Part of a small language model's weights: 6 heads of 32 (1 for keys and values).
MLP neurons of a small language model. Each row is named by its layer, matrix (gate and up: input weights; down: output weights) and neuron, and shows model dimensions 0-127. Each number is 500 + 40 x the weight over its row's rms, rounded and kept within 0 to 999. Numbers have three digits each. A neuron's up and down rows have the sign that makes its largest values positive.
Before each neuron's rows, "fires after" lists the tokens most often just before its 100 highest values on Wikipedia text that the model never trained on. A number after a token or word is its count.

fires after: " S" 24, "S" 12, " s" 11, "os" 10, " (S" 8, " \"S" 7
L3.gate347:470514494466561524481402516442508515541457543485503501533462529458485448518535536572518512499514507558471490466458525510502474539534479436451528506484493611565552539482481475501454536503497552493509482483487499494468560541501511532451449586537569463456484492542469461462540496474526449474463459494485447520595486468550527531444464567573536526528552490489456574498480552552508479515540
L3.up347:499492478498537506491479410455491432503462573392529469535489480542471494452473490464474511539449479546509501491521496467538521470418524531534507464586534491523490494465467466465458513476508450487482478515603491536496495495496493552516540522527577472533495534477536440482511548485482458560495535516488502496448457461526430510475475493526451493453500495452453431478508446512454566509568
L3.down347:503443426538448493463505514434500426508582540519489451526528495488517499525500544449483525542405465414580469527443466472457497516467461435512524593521537489485470478476424459515487524597441562504506474490567523507532436514521534511455547537483578509510444473483489466461512526464511464456464491500516550486486462424540469464451500527475507473512447509484385499509509504609511480449561

fires after: " S" 15, " \"" 13, " 1," 11, " s" 8, " (" 7, "S" 5
L2.gate374:506501497545458462510534539496500391491517530486541545495540449502500455467439586471482428519533528496510495488495527533484436494459490470512482461531490503465435507526487547445536459440501601455494506505503552399473480450459449471534508451553470500541476463525576452589498475473515503483511494486452463463460551515508475512470434512494432482532529440506499434480487446550528560553550
L2.up374:543488505514508522482474531537449448451491587462543494501510493442529439540483526493445475504499528497547434415530518478514519537448560485529503452545451532447481554523521566552520479432598475482538498514526470488472503527482456558523493516511501461522508530564558498431548474504530535541464483415460476412478504502385576501506482520506544529500503529439482460463531498527523519523545
L2.down374:539498493523571469485472557452515491588467527409460471547504490500530514488449502439479538521504464477514586545470455481537545524490502447508509478467499518459517393427471497514509434496464524498513491513481442626548490508504477572537474507496459443549523452501497499498497511566456537546491491499489511564532454478493492495517491550482516527547538541537530516484563509431520514514555

fires after: " the" 31, " in" 8, " The" 8, "The" 7, " his" 6, " its" 5
L2.gate127:535458577578542433560467437479419497560532522561474514482481502469514416465456483596521491453458472476548524425458486509530446529470553491504470573456465484511475464494533535473462543570462467609511557523576530535520541551505473539468585503491454490473517516523494507464535535489484494586546552554543463455485480461540481442482546530451514444570470475509492501473516529482512498492473
L2.up127:569479565499555498503512496499563477479505484472479507488456485479482617522552577526507568481428503523532473461540527452528513516554538403528521494541519533511496565520552484469493511532514476573465423461574517464486551516517496487480543494488525424473533508519441508484464556573523498593535570553437485556483571547475526458519518504450429451508523508551505552479451495485483531461532
L2.down127:502551478488500555479550446569544454445536466446458496465473519451473460587467490511478504531472463509503498424545510454433513483460456497503498455507533405486514484497545557520488532554558552492461567466457558491521523454469555481546544389504537586571491468498543517507460514531452523527513476530509467576498530595525469531509467506508537519491495420516497510477529467475518444420497

fires after: " s" 22, " S" 20, "S" 6, " the" 6, " l" 4
L3.gate245:488502501487510476502535487535478418479500517494467580507490498527540517543446497443539442542499529484476496523515507461540536488487516591579493465454506440507520535564430488452490449577489528506554452426497475485453486535431516566516531490504479474504495455548510532584480423499450506545506460505455433536501484524523445441493494477473536482480477470462453464433420525507526448590533
L3.up245:558513501526473466541530558502534516478566513526560499453476537475485487575506452493538442545520569453478514529533513518510373524512519499461461457479467497504501426532476479499495487497517443525519510499442560612474456525526550491508487561497526455469441424488462468433563528534494427499447542482528475412486525506521354449504487548475518463533522542552430446457505520482546524529496
L3.down245:525495413553519473416525486537411416473487529498479559538467477498553564490538522501522460469554572500460490519466579472482507484450477508461527566533446488491548429435418443534488487519460493584444556515456496538542486501542508493547587517538515471422477502419435510513482530531480481561472503484451454431482515533511478475516521486536570448481492517472511527449495515522448512549579

fires after: " in" 46, " the" 22, "In" 9, " In" 8, " early" 6
L2.gate35:516411438461482492453497517468509521459524569533444509448490505535489557570470473569517482457552519574528570503543578461518483498436593523493465436420516527441502491541497421506515516469474514536507577502504521444544529419516514483541517551504474490485499505443545458486529479491486543546507513509508464471514543448433482456455512470582476410457569519511552520495569479474487448497470
L2.up35:517460518502605503467484475500514493456524471473545541465482538493509463541434455495565497418529448520545518514541553468517494498541601464502441447471497565516511530463488468475567510530484579514558559449426549415532492439462525495487488567443535527468528478494489447472411461533512496485496534527442451531514503482439393444516479488461447517508489502500533512490460438494481452475566
L2.down35:488485460520509550512481484506475492505547486432525522466503510508480497538498471413530526460531532530575507511550472538449500518466538455543480438554463498465480496517564500501516525429450538530536528524454493425525513399521514489527538484494488598481538507487529543515537543485491509511535528561491516519534432497536455413532519497488485517536500490540497488516470466553494368466485

fires after: " S" 24, "os" 16, " University" 5, "S" 4, " L" 4
L4.gate222:480535552564527520514451518531531505471449476539475559508459412508498485499494503504458423492476482482510563517542564410508508457520452468453487472450482422453540572541528483493452522540479470527540570467486460574494484538551453493502539505533507505506518502556493510514497515481508440487483480552539460604476475495498473515471513416522514525480574489477450473503430525588492472511547
L4.up222:521524531540530532518444559471511527443480456567474544541475456554479496566565476439444492547492469515575561515511537471476512481401489415538447506456497403465484554538480532529517501569472491481538567503475570538461477494560493573455468555484527500520568549485584461498473488516493454480475502511573433542476506554477462515522542483562558533501550536523542484504459454499456474483511
L4.down222:536501513447543488479449514458504486553408509552527493526571527515526462521518492445494474433497540614555509506442497449474523533472547543540416513461547548469551509424536426484437466485511486453505502495382474478496472543515564532457474557510493474449548597517476480554488452510429420484495463508490465471517498509505560487501565426558535534525581547544517505518552520546508461541509

fires after: " s" 20, " sc" 9, " November" 6, " August" 6, " September" 6, " March" 5
L2.gate121:475470435544533475461482485556543506415445509530545532551484513481475539489528589578438488492488495501483517432524485520501421526499453437501485403432529501458518521473500444456474502429516600529475595454522519436548480510508436530432416515434520514544532456536564549538489488465421474500436465490533479509525558474518510472505505557571547430533512506464425484529464497496518529514534
L2.up121:458442429535533547471485442501478529469421568458588511577495470445439522466505513471528536432522452496545510528542407481493489567438439490505458417404507458514484564493433536481516492495430547440487495462475509446505467551520478545541505512487500511530541494540499562531582524481445499479513531517490504480559528470537504550474531462472548466481480485450509476528484430519502493485489
L2.down121:434450440436536529477465468528453545420436524458519526544560485489477511437502515524519538449530489506562528502556420516481454598516489543514439416382525541453492563509434500462563502470465531485480524487428498501458511557502448551548493544456567530541538462520499572513584499491448491520511490498475506561523505502524540493461529473468494491484507473415486454510481447535484483460492

fires after: " st" 17, " s" 15, " \"S" 6, " sh" 6, " Christ" 6
L2.gate113:465581508469432503480490571493506390500518531527438486532493486465446530459505544505411459546594534503503509514442506557481511489512434478436408477552520520493529541434484516468456456425572523524539481570462483473498535496442501529434460456444487469475477512481503548573526537474470472490501494448453563505511494526529508567485469547509521569469464485480487436461429557513502557566531
L2.up113:442466528487529474502550503520414491449491569485437493504469522496458527448420467450427469520588497538482558554498555590557528496554512540498500493514560551464581486451510539495461527479524572564515535505549483502422537559500485528514467471462473484476499493439536475462580451411451503554504478455468521461488485535548490512483528504488508519497475462460473461489508482515523530531518
L2.down113:500496459513527445449528557544417475417492463448511460500472512498556489510427559523480552504493445460488502540534526491436470520448447485525494517465549510525421502475463401506506462513456497511540495492572471475447459516535491527469499574494491516493472505585518514455510470487514516508495551505517494519490550409526482452542429567488554495464519461504522462402502565494543547497519

fires after: " a" 24, " an" 12, " f" 10, "c" 6, " A" 6, " j" 6
L3.gate359:507542474462528472509504433471532479515521545475533541488502442493489561480493441499544510482498492556511527522547494490575546526481512547557437505490518511416509508480503561478504548493532489471449513504490508456487579541477540550518500463465420536429484420469409496515510446564461478504469512570507427553488549472463543515538549522514493545516427493542460521519565524426487504463476
L3.up359:509499509440498481469595479484604519514445441535557512512572497452474575507506503439421519535449480459476506454462478482530498449515460495504540556469559551417576532580487530561563524537453522427575501503521523470508554553492466482396499498448520487450490540552501466437497536518500458467408525523536494547520569517507519534510544448478582485489458518485503566511491527430491513487545
L3.down359:492451503470444464591519568423490482482501449505447513483478492501463511516503468495455480498579473446493453483466495451559437553466554533464507514524524524444516513582497541432493608488489522583492509435505469494500514575463505558472446477523520485434521522472463458414416449481475479527507510537498446524543554576555501501444486482481451470560514560516444552486471477503541464557539

fires after: " the" 26, " T" 8, " The" 6, " sh" 5, " a" 5
L2.gate115:551434517572489433551530530472492508504457490513497513429570616462505427517469521520546428424483450551557574508567517486565485463427502540522473494448533514528475472448481533491513543509521539537459534477487491565510489497516527504409581455441547492509494493437450503445516550423454497436422439474465450505521573463530491482482563547472499426473502516580436497530492563470446496548544
L2.up115:501560543496511567487486458505538450477498570520479512493503453520606474499486418539507578471506467530497451563462461511476451492535522542476541434452483513496549533512496541469467536501489481510521489445526428472550535522510527472533500518431504452491515460486478499464478570479447447479458469497471460519507509542508548559519478561518513461407497456510468574415534489431550434488480
L2.down115:465558445541556456442474467558512499470509481462498489485572481566499554439529481522471551507529488465348503510536506485571490455540520561521549498531476433532550491491434464463545519543513530515513468480502548498482533515502558474504434467497449462523497518475550498496512513550477553511546530493516420469490459524483521536484587498560484494483470459525476501464508490506569482456534

fires after: " a" 18, " as" 18, " the" 6, " (" 6, "A" 5, " A" 5
L3.gate206:423437452453538504482523573450548423557456542530546503528492473511424608441491458528525451491540508475459526440530458460550531484486517449503486494461438558556487482558513470510496502471500523572563503471503531460601499507485478500482565478489567510501532531490489520525534484520541522513529501483589543554508513463467534528528553555512499494499454472540464567524472514504523545477498
L3.up206:485496442484508523480421536474482512491443476468502507531503431518462580509535512517540451534526476454461501465466443419507491511531537497446502469462503568578428458525549499520437568444443456497555410498453562517504472544473447524469520490498515510477544518480547493518531434512508533510511517521558466565452475483509557582582524543543478493528486499566494544519483524542546453492507
L3.down206:466495465521488445499520472476534438474513469447449551504551496494431611523547529550504454495487463500439487430468526495506444514505610473521537455492489553575440509505470542514453588443504502542529453506463488540458527495476522489457472540531509543537503495452539530507509445430512489479511477445519445512524561505557549569493513532524493491540462462545454564479465505500547541496589

fires after: " the" 46, " The" 9, " of" 7, "The" 7, " at" 5
L2.gate221:525478530534577470550401510491567494419529432487504505433419494456505512477526479515520519414473515519481607554509502485480497534539509511533546461456554572515453446541565594475536498522503536536486518497474476520512547502545507478484564548470542504566489493516469486522540564457473540507474461462481461506533564515523433513462514558511491475437439513469499464436544533444483526417496
L2.up221:532436575493511532528471531476560479475521442517353507515467483525464520467444483520450539487514542493458536520591512502548516522543500450537531537493554605464474544516657489399490491520475502539537532466526546454518432536477454408494530543501536520546524503449509488537505526529465526547533506418468472510561503479533486487549542506600502513460523565483508559418477555413448481494573
L2.down221:522463490554530518383540477489515532438480499461426525503456534497592530545503453540475468582449439516543553489542480503501540518476450481491528527532496447515520451512595485469467452510492496492437547485504529483485479530464529485484527519526510445522520461480495493501481519471471456533487537480475553486545470502549406446507529466512507551471491448434450521616488505528458521516463

fires after: " s" 31, " sc" 13, " t" 8, " the" 6, " was" 4
L2.gate318:469387484436548512512517389539480510427530477524490469516472480445501494496503486498483556494559508494478463465527456539517527546548465496543496489491519466521541438494515481436502483461448509565428563441507553541474488499521469524449576499477445548580450555467513546498543501447394511548596517528477423505528478511500511447490520452521506478515437501527524449510523539558521533486513
L2.up318:525436432473565506498482527519506524501521513477557531519483489439473444525461552523483567464515500465431455404545470468524462433497449590493432522521490516491495573493514477450515581541520523467503493424473541439478483534506500478491574519435476397483445472469552518536522500441432506555488473492445480450546550466495469487430526472517456534474512497494493559483498591568517491563529
L2.down318:549465444492515437524488481522480510480545437544563464439524518487474458530445525611523506466555488457540495510524553497516501496525473512507376444611529558553519492480533503468534487459488471508478527533533542457493475559595445474502532506523502495483480448513466591443511480485474450486483420512520499528467537549451479567518487527497475500491481502431552487494498565474503535484540

fires after: " S" 20, " t" 17, " T" 12, " s" 8, " C" 8, " l" 5
L3.gate305:490469471515480551464474533474592504570535490429583503511594443524477451517508451516529489493524524560502512492504536543357462477423510511535503517510470504516503490473481518431562537504488488455575579494469471466460471558466523524468454497498503492574525489524491532490548448526466534471492548573457434499531498494522513509511531441477476420509495376537485505471555532517521552477481
L3.up305:505407501502556552438502452486491539573555483538550499528493492427475545513510482529556519509439534491449574526545481555544518453491484450531496512534461575509520529597500517454514536468483470448485493472490461442453510538473454544538540490448494429441521452520398535545517536444498520586515485490491431495517550514581449451491560475495503442522444446494516535467502485557478523517469
L3.down305:535547447450397530520533549457500483554507472547522546454563505523488500484499520486480536510530503504480536493501463552589484487473526478548467487622564542545530477502457530448494487459512503481454547482495471455525506543466539506507524518519500554454498603502443495470563538462515554544471565468500442511478523493556431494470577536500496537470479527551429569509534563441544487612439

fires after: " A" 45, " a" 18, "A" 11, " \"A" 9, " an" 5
L3.gate270:486542509551542519446480460429569523531476483483431522491491426541460534526566545494578459529428468555498523468558508506544556529453534494489498499466422502556532519501512510506505599532539482477520566465477543398533492519502509496507520480529521500472517512455462585543554473588551469439405496486504448450591494474461479550561588496533502513506492593431480577494532497469570488451510
L3.up270:527478515455435441499493488449541512522493456470505554454501554534464539460474464531501434538527530475524546476434536562536511549524529415480520559511496586490496504462503460533523540545507481477559533493466554470530560473482612441492503462538476514479557514496455526488517474518483483513503515479486540626553579511426575465561514492447488541451501455522519468531463534508481500476567
L3.down270:412436519552463474480545453441517455497510442489508547465506508456489542508529509472471492563483512485379513480524554544487506487545439524503520470513587484528517483485542488560499574505517490541532546364423428510535506517496502482551449472506477480503570563515507484505516467487484546445546528518491487516531465473538540605560472472458458441498510521574446515507462488462495487435398